config = dict(
    hidden_act='squared_relu',
    warmup_steps=391,
    batch_tokens=65536,
)
MLP neurons of a small language model. Each row is named by its layer, matrix (up: input weights) and neuron, and shows model dimensions 0-191. Each number is 128 + 32 x the weight over its row's rms, rounded and kept within 0 to 255. Numbers have three digits each.
After each neuron's rows, "fires on" lists the tokens most often at its 100 highest values on Wikipedia text that the model never trained on; "fires after" lists the tokens most often just before its 100 highest values on Wikipedia text that the model never trained on. A number after a token or word is its count.

L6.up1626:162127145142166132087136080116118159176062122181129107146087093112116065130142115131156135114082094124211140148134080145121140085141194146136135079155145124132117174108115094153166099123161129129123152167132161082146114119183090060179154114117177172144085083159166166140030090133102145146147146160110120153139175140134126128104169125153081153203120135130109147095097154112089057112098074134068084167108110105132118184136138070087178104161154172138129146103132103120121148165163076137115097120093095103135125178128134171123159106155141145140141096165092077133140147123203145155
fires on: "f" 17, "m" 14, "n" 11, "i" 10, "k" 8
fires after: "{" 21, " $" 20, "b" 14, " (" 5, "|" 4

L6.up663:129107121149171219160129132087098131117173056091160157133168194114097119096141123121151072148110101159109120094127103129127111137086102128136135155142150143096089181155138134176065138089090151118167169093080100067134174091112145075110168155123093058098172125176107080134074160091101117138135203178093133081125134154169143120153122092117133033109132125086137122097061050111099120094140112068097153063125158088152113075115107153151115113153161122123107130113103163141203147092120066145149106169112155139120179193119115104151112065210128079100111121132181102168090165122149119145
fires on: "=" 83, " announced" 8, " said" 4
fires after: "\n\n" 83

L6.up1609:145107177109153084127101134115138180096096134170073060081105149130150102119133161097119151080088120146149170117101083077126132154119150142198129149156051178172124087164122070107111091132133132108129148178127139144164115128152077097127131100128105159165115108117122143145128126111134117130141151130121112135114152102108082070153180068181095092181157183125191127125169115113173144117127039130109153169172088139140121165137139133179117072156167135056110067132179134128103121165182095181118142106112188172108153134144128144140132152071106075102139070124112126169152147150122145130
fires on: "\n" 51, " Score" 9, "\n\n" 7, "Rec" 5, " Grand" 5
fires after: " |" 42, "=" 36

L6.up752:165108085192201151116163128136142158103133123074178139170105143115160110136116159126114048091149138129139097145195129169115152157089141116123134148134136124144148148136130122175117126133117244161152126112132064118070148117128114089132115078133176091134152109117112066141152132134141096158133149154113042082148137157141139165092132061126152115176087155133139136092107096103141123092133112141131123098153137079135101144133089126137096072109140137069099130149134201144140152151110135099167158183129148097097132146153146089157147186127134120131099168131133103087120141138102135122
fires on: "=" 73, " before" 8, " while" 4
fires after: "\n\n" 73

L6.up431:095118130135093138125144096135133117180115122120084078152070136116069083100134152161124108197102148127121080161118124110106184162086140167153095120155165173147151098103164031137135090156098148096091144130142099122092138184147089114094149184082122091163162125083131132182104130156109136155072187073155153133080214096068167103111089105126095131154082113113195098097089139167174152112136074107131109145105101107134168219176160128112201089113135084106153092147199170070162153180082147108077152107093113163069153169172117117145105115126143108115178144112071164137134111159195136122
fires on: "\n\n" 31, "\n" 15, "e" 8, "w" 4
fires after: "." 29, "=" 28, "La" 4

L6.up1610:070100110151146084134149148115191062168154153147124095161104150111086098107128127110128087109119142122101114119124130141115100157156184123147171142120146162115116173084119173086127139155127133116143100143078063186104127092152133098082119108157114093132125104090136067120093120096047119156090108185156109123129158105160130106093148109102122098193178188140119136156110106105093137137095163141183184134113132123101104098090168064143176093061122116111147116073142149102174118175183099185145120155054192162149089153099149078174129084117158144119122166141106096108153141148121136116
fires on: " 1" 18, " 0" 17, " 2" 16, " |" 14, " for" 5, " Team" 5
fires after: ";" 35, " |" 26, " 2" 4

L6.up1332:155055116197138140096116112086114162078145102090118158137140113138106124107165103075150085159134144097158076119157096149133103128114133169121164135176147166124115135154137133108152141158151138131092139169095194174111136159150118139116124140129110166130138113115169087132142101142040164159066142173150037200088162074127125130110135068144152129144145119094159109109040075092158148114150133174118134155166167138097129157139159106145152096157094102149162160099104151103138099064161103135144121135118109156100114170090126169103135100093096100128114143158134105135102129113152135176
fires on: " +" 34, " −" 16, " |" 8, " GD" 7, "." 4
fires after: " |" 62, ";" 10, " 58" 4

L12.up277:168140126099144097108107158111105111146155106051140135133090147159111052156116087137095150028165075108164057170134082132158179166111108156088141105124054109175106135119122074131123106160194143131107172178145147115097151070131112168046183088119105130171175107151160139186093084162148146111157177136157122101121141136174162130163120127173127155129135065124135110113138117070163097118117117144139106210162059145144197142132154099130078073117077128126187079121146120120196172145134092097113165146138114096152205113111097126141155170187130114115121125115105094100136113126115185160
fires on: "\n\n" 52, "\n" 24, "oth" 4, "^" 4
fires after: "." 47, "=" 25

L6.up1712:184097236100117125190143172151113102129159112121106157137112109172091114126126102129145167103101196134171070127137103047165195107107133172175151122107075167131081121132175149105120166172109093136125164143096124129116167102152103076092155103116164091115105096104104149138122159132155123133132050067110142130112146077117105101112107109146176151122184127163137167132129168130173103128184107184144135151109162216133043129134160146157095133094101142093135131148148110132126172106115116165129179051123119116149122149136122139136150123072114132134147134192103123112097122104197097160
fires on: "\n" 49, " |" 31, "." 13
fires after: " |" 25, "'" 18, "0" 14, "00" 8, "1" 4, " m" 4

L6.up1169:129104189095121150156112129083094102144139117062125164078132116102147133123123155155150123103111164146123080160102196129123069071155140138170149118165208122129139173127145128160108177084113123105161138187106087104120134109139113072080141179097094138090071118151138133113135112116119108117148077094072110129132146134108144126153138110135127133133058114160076153131179149132122142111058127074168109117188009116150160085131108104154201159169155150158127101142200129120137192112083111025185160199140110134109151094155101118118105153162136132146166122135124114070164117145184071131
fires on: "\n" 78, ";" 8, "ther" 4
fires after: "." 61, " |" 5

L12.up951:128123086152097125167113173136151120043118119098169087157162112118140141126147116130083109104147144144121113095124167153098142087080157063142197131145060168139095116167163096132073166108114153107140097082090098166125127141156134175115175084123133126152159097146140107107167164151134213145123159143059131093121094146127164123176141165110131203115089105129110104111122113133119161145113179150088157169100102197125103153173188151150122151198157121127151151091188080106053146097138099157153125128143086157133127120105100146111176117131089167113114110107127127115141104127092164166
fires on: "  " 100
fires after: " |" 55, "|" 45

L6.up214:135115095115139133110095136157106100099155120127161115107142134117126101128127125167154143159125125155149065204098136151184107084092156130118169132152076168139120134132115174193138131130066095112152113187153163157102172122142126177067189111110132154106038145118120064107066102153111163125127129099134176111103154186145030097198151123122158088189150143099145138128130079111129137113139131148118058120124064181110069170140173074131207116153171101162133089120099168117134125134169076115112141129131094124162082182155193144098171104126147117074122104193098134158125106152138095178
fires on: "\n" 79, " L" 10
fires after: " |" 76, "|" 18

L6.up405:111135156115149153065099150106121104140039173121148163078108137126063043209141125141169106107073111185129075126143151145083092138143153132162106154138110096149158118093070139121116103073132194145201135140225173135158104133182158124148110137159117160085097110144151119131107125106055066117197123124123182140188153083143148157092142088107199144173142115091087098111091074055125090106054178118141172109164183127061155111105140136133123130162131135138063146131150117145154176096098145159116136087125113152120128118138112129099127069088151062100124152108148141193132201133137141164
fires on: " |" 32, " 14" 9, " 36" 7, " 34" 5, " 6" 5
fires after: " |" 50, "," 6, ")" 6

L6.up1912:116148103202141106066116133089180103125164120105167102128060124167119189148137080161152148175133130140082115131133133214121154095169110138146104156123162164107144081134146158102108144137167124130117119143091150118145076115156122113144141084119151146090198069107089122144182145157181146133129235170101169108119111150223147102105113077167085138074151098109070109144102109147081147110109116047127119103134088109091126131124130143166126223170128112116117130129150162104115058066141150176173159152093162127126110067156091108140161148172125117149104154135153113117108162151139150148
fires on: "=" 100
fires after: "=" 34, "\n\n" 19, " =" 9, "s" 7, "\n" 4

L6.up1150:120114130048134095082144094145210132148125123101206111151148097081196153108159127138109089134088122150222077140155077117101094127150154091113185149135100165099121156071141038128115126181127146120125114144164113086092098211152092134152126117134107099151123154143038170157149080171197114139151095167098166143099110148130115180134125204095137139116139105151165128163080081139060114129113103108130118071124089131102123120084147175125110130141143193146128091124155097120106106137136131149089123184081044117121130098159137172093151151136124147121094109117144116152130119108111171127
fires on: "=" 15, " same" 14, " Succeeded" 8, " which" 7, " This" 4, " anti" 4
fires after: "=" 21, " the" 17, "-" 13, "," 8, "." 7, " •" 5

L6.up988:062072129104117159139150116096107170147162151144123137141071125157110131143155195131113066135088145153158091138085169157123053144087154154179103110146092148109081115169168147127121093155090158137223073158127163161122137206144107114125101133138122136089087073149130093170123081103081133106087126125084114115160035086128066063143100127106157178170218100115150145087126125092121087093111107120156128178130092121154057134110174165142136135172154125058107097090135159098125103091197030115130152091122117116100128176122155146117079097104111110113124112139122104152132129139158107102
fires on: " D" 29, " L" 11, " H" 10, " W" 10, " T" 8, " BR" 5
fires after: " |" 50, ";" 46

L6.up808:121134112153129129144063083124100132157131130111114120137171089083089148132132144189116139118158042164121093149149084128142170105151100164112169133163127164115156108134189117102113165093115189092102106134076156110109158187121115100132131167149133105163141124138058133123149094180054162166095173078140116087124131143067144119123117042177099162096141110130122124105106143160224142129141074140125169143170142157136157068165149141123135054130099096085181105101162128096166135098096145152082133209161109130099117147111117112119128141147108124167121152089154159137066126109140122114
fires on: "=" 100
fires after: "\n\n" 100

L11.up1906:112107191141153096122129102165140165129069054141124091136135086119086071091151144152164175142115097135124071094109151067110163129135180150116099155138140148098074098101095157196144159102119106115093144139085136102074113121227129112226102106127136083177140138128131068157115121185067090114113118098112229090093131137136135053117154125113135169180162106120157109123136121120150137104171162139118178113093156115198095123109128150109175152130138131117101076104124183105130092163139101099138107123129126168165207091141106143176143140123088142193069097161188090088122162129125082194
fires on: "-" 95
fires after: "|" 95

L6.up1044:117066110143109050108107216171161156187117172106097096120156101184121109179164143163140184152110117125180164118168103057101113152113158110155081118174124135135144105145117134142126146170120147117160067144146051133131097127160082109143120069091100120135119127130140099160125138122084157171177145162170157157083092098125190111138141077103158159117148129098111161188132164125133108127057129164158143124129143128119154117118169118127102114088126083140081195129143056126156085181145133175136147126067111128172144177073156063165086108127135126108159119161150118135146152158153162203
fires on: " 4" 18, " part" 11, " 2" 10, " 1" 8, " 3" 7, "%" 7
fires after: " |" 33, ";" 23, "," 4

L6.up1035:136142110111158137149148103152092109136119111111135164144129117099082100089139156096136168123027174137143069162134115081184146106156171095157155135131094121177132120076138140103137157200120132108187141079124139172131129129100152137094113153149116083076197128152117194165075099122113121157115118090143141087110124063094092150132134110153178129168101185182088131141144079148167069113134131166186172160152130108120109083119181135085208119072140121133150170115133117078091167124130086209171128096099108093120126124192127133099125160058128073119146097185148109109059107134134124129
fires on: "\n" 38, " m" 9, " (" 6, " 0" 4, "00" 4
fires after: "." 23, ")" 20, " |" 11, "'" 7, " /" 6, "-" 4

L6.up1289:175138180123151137122148099150138110113166116099211169079067133122164178188147097168123124076127130097124091115146120111087105110198175070129151138109140101115165097102156094103139154189148134042075096109088069011110104086088129078079121140151113086110169110130156136119147111179097124155081135067163118093162105108154101138092082103145177117129153132122102131136133109158142108117128105109180165173144091126144120134180127131133114110127115132142184100109181089154155160115096134144178158119096193138177156125169125145188132111086141122151139085079134095106106118109153122137
fires on: "\n" 72
fires after: "." 35, "'" 16, "\n" 4

L6.up141:192073118141140179139073182160102140164152114120129125085148158109056128109153144141158126130152151194150129114087129082096144153112160128126120125116130110074107072155119145085101177166104141135136112116167085146141153105102097087146149117124107094130210141131169125079145131156139099139109112189095101133054128074123168151189099136174099065122169155116136110127106122128142085110135108175114107183126147177169118124070127090140156089136068126108108180112112160144157133171150135229127144109074101154145086109202138120197093118160121158147187116130095137150154089183172135199
fires on: "\n" 90, " −" 5
fires after: " |" 83, "|" 11

L6.up229:125107167116101128115124146118067137147105106169185108107179132122188041138129111162135155106159133116136159118158121099127186082077158144125206082113163121181129126150173103137124109069105135145138111113105073130159173128150110155122148109156104080167140159113169066072170117140120166138149134104182101137109113124114111054120112053119131189060153103123144084115101125147195107106131071156096069099135123065126090144125145185124084086105106062073179132119109110108164140108105144131126138129144118121109146110093133116151105145105080107131164151185142133132103130174141120174
fires on: "=" 67, " |" 14
fires after: "\n\n" 67, ")" 5

L11.up769:132123198045132142113179143134108070119083138135149118095127113120174117103143177092146131117128186076101109116148207165161177148122132126115119122170128167121073125142096141141113168108140136166137101129182183172104186129150161124108092130097160117098121104137090176121108076115070097135127179128178087086078098091066064079158121112124135154182178114113178105145088111140087162104151113086158115163121142132167097170100169140111120109111121119108194140128095121105159142133135056130175152147073094155151157144145121092098129108119148157188129132142130119152057141059099155115
fires on: " |" 39, " 1" 10, " +" 6, ";" 5
fires after: " |" 22, ")" 14, ":" 9, "\"" 5, "N" 4

L12.up1600:152120081142159145138118158125201112140161154135168120113145083078151122182158105143159094149106206129134118127117068137114138101127152079115088189154129072117101132132073083171119072130058124203074176091135156127107134139118128103151146073160123145119105070120163119109098136120055130120171139089196174153104076128098110130079146128122127175155155165100136087127064128081190126129139137134142101142166098101146081171109135135133123100193159139146087145121164076135111121165162088129079115078093115151139121119182101139117132130140159160147124138126126045126122095139082167185
fires on: "  " 75
fires after: "|" 71, " |" 10

L12.up1095:110095049130171103152140170129169150091051172204189127130103141142096141115166104158138143091183104128144124169153096136078140110151185119120136138132134106111154094098094122114149180122157178153077110076062099200122122123102153159114129085123106122100166116117139065167111076107070152135133070112067168072148149163154083150147093081126142192187131132150136058093098165064100045127163149153079217144187110117098129109104165059131186130129124120138117115073101125100068169134138091131102103053112115102141091147106132174128094143116124155084147120124106067101050131119138120186
fires on: "–" 100
fires after: " 1" 37, " 2" 27, " 3" 13, " 0" 13, " 4" 6

L11.up777:125124095132069097110119075099161104163087157121107148141159132173121098097147098162129133135153155205133188170093052124132121123026150142064162123166153157088152171110086141134129083109147054104121126153099119043141111160076113097153115156084161075145136073150162142111142171119143155121145110125159140088146081155164133103167182111131120102103145124195195128159103170102167135113138107143146143150107124110110142137126146162164200111119141120133108140110161113124120121099106098214208129072094114137071165137097134129169180148150119081159138105190160080117101110185114157124
fires on: " |" 54, " 3" 5, "si" 5, "r" 4, " 2" 4
fires after: " |" 24, " 0" 10, " 1" 8, " 2" 5, " 15" 5, " 5" 4

L12.up1824:188113106140159129197157096106136090097153105120191140129119134124078073132131164083126113109159173117145102127071179190133133134084185160118143104162083112117124101148108147098077144153140115130141127093152143146157186128177099141116144144135157113158137097165128128116127146120192094151145127110093165184079102058099145123115171110125102067176134110124124119143085116142126119084096108105202085155222065162132127106130125105133140128058127150181136110141102109132124170109120078175141162134120101150144201094178121128179132077156149151113118130124143095170135100136103157172
fires on: "\n" 93
fires after: " |" 69, "|" 14

L6.up956:071090129166132086107162189091152122089085170137132092134102106121154161094142074122124143146164159085142172099163077128111125150106147137116107081115097088108114128125048218138110186153150172095134103158128122163127104138144157141169171058076124153129126086139121108114079122110065082128159114172198090144136144081132109135149130081129152182163149138150103097134100164114198140128160166229164097086129068130154110167095114095073093067133134103118130129129155076063134105120121123133121121203052111160170158156072107145110172077128119109135211127180133100085153159142107138142
fires on: " 0" 55, " —" 32
fires after: " |" 65, ";" 27

L11.up82:083194135100105105163099114089123140080094148092171129159154093144089094111142157111157091046104091143107126157133122081126091110109143096148116116131102179143165160182187114174133162189108144159188088153087104137111090157188146136104095095091112103116097085127090160177090088080081103134113124119172142159172110164189063145165147149103179095206137161088079094107118128141185083092146145113143144064147115156195176128099131170148187058108149116093130077048156091127190203150091107143102132095145110124136204123089137161118158130153144177152186183125097118144156086088110114140
fires on: " 1" 26, " 2" 16, ":" 14, " 3" 10, " 0" 6
fires after: " |" 55, " Chinese" 5, " was" 5, ":" 4, ";" 4

L6.up250:172068119116146109143130130115132140131141104086112226139134074119084161117147136192178110099103216121133059147142166122153090125169141114167087133198084133125113156132090122140139143145162123126119142124150156115106159067143110177175113124152136174129086144116131133101149104067151124169166157122124116167113156051077159100155158125103194143108144181208159106158179117128126121123114104148101135137150175174171109127093139176147134157087100158110147133152111145112118094164156079028181108068101091144130077162106113138094134097073173124155118137193126155118144089170084112094
fires on: "-" 30, " its" 9, " had" 9, " their" 7, " •" 7, "ome" 5
fires after: "\n" 29, " and" 24, "-" 14, "os" 5, "," 4

L6.up1364:176076106076068117118125120111105145079110134080107199143157103120174130077174106139088083130100084058122128150159145083158105150090129097131132119218083136151100140077101113100118095103106178149144101132172124162053161118149129138116058096127104124142118136113158219085148132210109111162197149112129078131137137128124136132157100091134155137182158138118162119087149149133070111112149137150142101164082106163152120163096141212091091107116083083127159089083135092124188151100163107132119127142112076154198145097082133179074124174132119168145141155117173117114113032122118095157
fires on: " 1" 75, " 0" 9, "1" 6, " upper" 4
fires after: " |" 73, ":" 4

L6.up176:070126122141085113144104109144113145114167183096140104112149158113131154171155100114119108086091121113086121088115146145153140105147163100076186099172102137168127164164078058170108127107072113104131092066143128064085138152134146122124150166127087155178140060168101085119138083082171156140213115115092192133149173189104084154148181105111099191181160129128172123167085108158119096141060107033105096125100070110110135152105122181116098152157163103134148106075112113129145127127170055101087129156180122156134153086109088136099145150198156138149162155176171091143144102137077165105
fires on: "  " 83, ")" 9, " Year" 4
fires after: " |" 42, "|" 39, "  " 10

L11.up901:145092123143142116113104130100114109129126127140142130136048162159107023132131132120148117079137118144157073124128153131165102130133147168108117146171146113133111130190091061132102105112126125119166201160077169122191211114142116171089151073155122143179135137150113173129130104073193147121173104116139126134120083091087154159105098119101134085174155114108138090096170074151107131113117145111100091164096064141157148186189188092177173107141158112112130107183122149067144216176148146114124117161117113173053161166137119132108115131068117100127112181113073134151119105167129136146
fires on: "\n\n" 36, "=" 34, "\n" 15, " by" 13
fires after: "=" 43, "." 22, " |" 9, " Succeeded" 8, " Preceded" 5

L6.up628:175104104078167095148166112124120170085119169135151159154146113099081168117113139153130110121129116128140118174116167130143144075098126172182097148152049115075123117089134104054096103164083080100124181177148156145104115134139144136083075139152157112121135094164039152121115159168169168137168098115101076154119070152063094074071141086151133113183100167180130142123152145126146130106144117126165113078107076125172082115176136140082150132111133133094096070103106113103121191022136098125205125082118112108151103115141123159097180072121154119063116129120109120108112091176084131147
fires on: " 0" 44, " 2" 9, " 1" 7, " 5" 6, " 4" 5, "\n " 5
fires after: " |" 62, " =" 10, " ft" 5

L11.up802:127183109092115138063126127113186135118090100127145127113132110118128102094154128161156113192098142142059048131099138122118136131135164152080153157122089126130149142154120086154119113034132096073144065177164093095175128124111149140140106118050093080087111129205088128158104165138125125144183153190123091097090118134119150113147100119181140163199170100134132104150109137086138099133137149150155146178070128115195073141159204134109097102143085161107177107096130232140128176122125144224124094121065096169160180120110106134107140130162141150162124116128129073086122122110111142213
fires on: "=" 48, "5" 9, "2" 7, "4" 5, " Party" 5, "3" 4
fires after: "=" 45, " +" 11, " −" 9, "{" 8, " Z" 6, "|" 5

L6.up906:112077110136092137068116103124138161147194163108077094151116134077121132143153115127164073158099113127134059138078121170132068107132158134156126126140115172176114180146039096139137179095094111104166123112149147107076125098162173057086168187095164133166142164085119070137106073052142114120190132093136142105116091132118077106133206112096076123127113159101119141162120065096120142110062107060084050162112135089112107088144172098108117144140185092143122108093145105138191134132155045086121111178129130162138151151078148100146157168121126133109104117115094130137181163128063175150
fires on: "  " 52, "\n\n" 21, " It" 5
fires after: "|" 38, " |" 34, "." 8

L12.up1090:129095097125138041143158140085184174140107095105129103138155142153118081095114155179206130132234091088115147169089137121141165162104153115102095179203062071159103076128135194103115101145129170134090183143116158179155149177191129143137103091123099145130099097082159085153122179153152164123123190165114155114106103109123131093128121147166155146082082149136136104173112168093194138133093153171098145146084125129097136154066167142152101145155112166140103097139115145092124122120180131136112122127144103154191152134109113126110137124128115147095124177159211129111123117149143130170
fires on: "-" 75
fires after: "-" 44, "|" 31

L6.up1650:095123136156123134129109095096128121098084160113130068103158192184098134090135123130048114113118133168134128109128086174131182157088138103078131149117101173107176166178154142138111135118074188111086137121135146158131134170096202103052073128125093157124221141144137172156181101133150131125116145109151125104137100161120139139142109112095130111182152113117143135091142073130229168124106128065114128087124110090145148089052133094088109037142158117108148064049096141124123077094181117160119137144151123142144121084151107140112134155105141115161131160092146120209119114095140128073
fires on: "=" 26, " (" 17, "born" 15, " born" 11, ")" 8, "Born" 6
fires after: "\n\n" 28, " (" 15, " was" 11, "\n" 4

L11.up1472:077088136117127068088166163176148117171108136106108186122163156123111165088177110136085162077131091160108145112131144132123141149150145094130054054150146142126134096146119128154210155183121155073100067099178143149123209118144183178169076160146085133072113091114117168119127107111194100104070105135104111151120125096132108157155141127149132163159164050108167125079108163123127086120146131102110157139135151096124154083077161132105092166083109139152129118126184085103131171120118125221104123151122129123070116168112116124092151121151135187101135149110124132138129122147125137177
fires on: "–" 61, " =" 16, " |" 6, "-" 4
fires after: " 1" 32, " 2" 23, " 3" 15

L11.up336:145108125125105112113160085052088170155162129127106103105137083164079075161149142117180144166181077168128143144073083144088180136126152138076119148147151123094089147191108093183148173131099149137151163156149107109155167114139114053158172138107170101147190109097114075175091132126208151119162156126079111149101095105130128096123132068143105179163120154109206140116122136126181077114174154174129153100084124105108134104105108117149235107108116164073155170140167166112176144106184112112099107095091118156113136081119126115132092053125095086127145097176117097205114140137128088126
fires on: " |" 65, "." 14, ";" 9, "con" 4
fires after: " 0" 17, " 1" 10, "0" 9, " 2" 8, " |" 7, " 3" 6

L6.up51:165089123109147094151105081182092217141072082074142110106195163133181115101127103132105080143176117119164121145122145191106179159115094084119189116138116153130167089153181085091169067129149120055047100142116183138087145167124115150135126111122137155136104105129174127183113139192141125131102146063095132108102126115172134071108137115120050125150110085154158063147114125148153166119167107132146078159066080152149101102157145179142115133085106118112133089116131122148095110094132075109123155141204108103174160108083086169164241169186180110117185114111104124147133121169160140175
fires on: "\n\n" 96
fires after: "=" 74, "." 14, ")" 4

L12.up1195:086134098135190118132130140122120101158143178107098127143156164102064152141165139126130081112169131090165149130133064091052148087128192132128112096128099153109128140143104121102113095136114156106170136115135110088165117130186145142061129119111102121144106092065133081134154109113090214127153147169200113138161173065181231137065159086107151164182144116132143126082071101102158089136108075142141162088147173119123178107081148067111161111079077112086104114058173065078124066093166094207134090100103139163111166174096107198128115109156132140096099154175108157155100171122160137162
fires on: ";" 53, " |" 16, " +" 10, " Team" 6, " −" 5
fires after: " |" 25, "0" 23, "1" 21, "2" 8, " 8" 4

L6.up521:119116125083163145169106124193119154076121087130135141183130097103138110084118106112161117115150130150137117157175108150149146125109158092167088125129160086094123131130096120119130116171100119116164134184079123175148109137169131163116102134094118072100122063076106110172062142212036081130155045121156142123153183125139149075106181153123160149158188096219105098115100106160143142130128169114130119119134090133146127175142111126150081093118101124167149137084133068152102197140154090190087138153119110162163098104120131140164185134143136171151153094126096095144121035139096130126
fires on: " 1" 21, "\n" 16, " Team" 9, " team" 8, " The" 8, " second" 5
fires after: " |" 40, "|" 12, " the" 9

L12.up727:139091147139118177147140107131158115116131125086176108091067099124113171185142216143102121122078132103113111146129111160129164141117151010125180071128076124159145163165145119157046195124141155104118111129081145174100168208125082109110150125119167127134101112132127101139137111188095081132213148121115153087180117133158128055086114099095127151153142112116053134081101130107152156150082122127145124094158087175109100184162181084126101046160131146105112152113123119120095147138149100156176167112151145089144135052166131164117127085108122147135135157140113149136125138091084131157
fires on: "  " 41, "\n" 6, " par" 5, " o" 4, " 11" 4
fires after: " |" 35, "|" 15

L6.up848:114092125151153096144109145109150150156137118108128134155149178181090107121160087134107081189139078125148073071104131142097139138094144164153117118097144109210081140136092140076119132136142168106121115138110172074133127150119104144113142137107183154153107098116218147120127119105164156153151188126137109057055096110164109115168144155120140154131167138133142119098081130084176183123126105136132064130149135163098142179152160114094058087134159138122110118122120114125135090126168065121109140158071168157127131198086144133102141099061131137108162113146049132129153141128122137163
fires on: " W" 27, "=" 16, "\n\n" 15, " Pld" 9, " GP" 4, " Total" 4
fires after: " |" 41, "=" 16, " was" 6, "F" 4, ")" 4

L12.up806:101103153174121160149126130124188155126176147174130155169165127152081062089165160135219168115066101163161145195085098080102180127105179145145101112111173139108141115088122146146141085115116159115171052125134160084142173122141162122118160132119118180079147131088133093162151102143128159134112132178078138180088159164127087129152104114098099107134120082147148145141096153115138150141134144087158080147090154158158103128146154162091145168128099136145130162079118153096125157197122115159112156066094076162212126122078122122171142133175119106076166131161082111201136128119130159155
fires on: "-" 67
fires after: "|" 60, "-" 8, " |" 4

L12.up505:137195201086133124143112114203121094167200109102083129129135114119110153129144137178133142154090155088124074167143146087146138093111106079149092052179177160131103096191122128106128129128075162161073136129099176131128151122064131133127115104066098163143134116069097118065177102176114168129135109119120062085094117083146126125165098104139076173096141142166127135177123099117080119144104134134161146149123112139142221088171113103170116140123107104108137116128129088109078120127129118137135203133117149060176103084146077082134162171165129102124158108112116095092080071120108125137
fires on: " the" 47, " its" 12, "s" 12, " their" 7, " his" 7
fires after: " to" 16, " and" 12, "'" 11, " for" 9, " on" 5

L6.up31:107080152111122097146146089165117153189130079165125139150093147112107031109158153141074151127094121127149099102173172103120094124100131136130098123136145158083181085120140115133134152101146107077107125124112159126126175115048062148137142073150065102126184166149151090146194137072154112157072123123132080106104136082140143081156144123086131128096151164166116134219096085075143179121122066079118107097136159124197131053146049114115196119095138076145111138135131065154164077113157147156203135117131153108097092086107125157086149171079141114134126119166100110171182112157152113187
fires on: " his" 18, " its" 12, " their" 12, " other" 10, " =" 9, " to" 6
fires after: " and" 62

L6.up1902:084120102136149089116153101076104090200148098083140174127171128056137106112154167127161086121114096100121120096139174109111179114141164126069147116174125150194156156112146112095137171100090085113125115157152108079112147123112182137159148127113136164103131103161100114158179106113074118174113152088143129125123163090122123074131103076127105069167163157094099112134147153145065109118104120084130165111124088187130087101107161143116197141096073098159085152167158140091161114159128188056142142138162125156154146173073150084151068098183130081179120118075068119111109156190165142130
fires on: "\n\n" 50, "\n" 21, " She" 4
fires after: "." 52, "=" 24, "," 5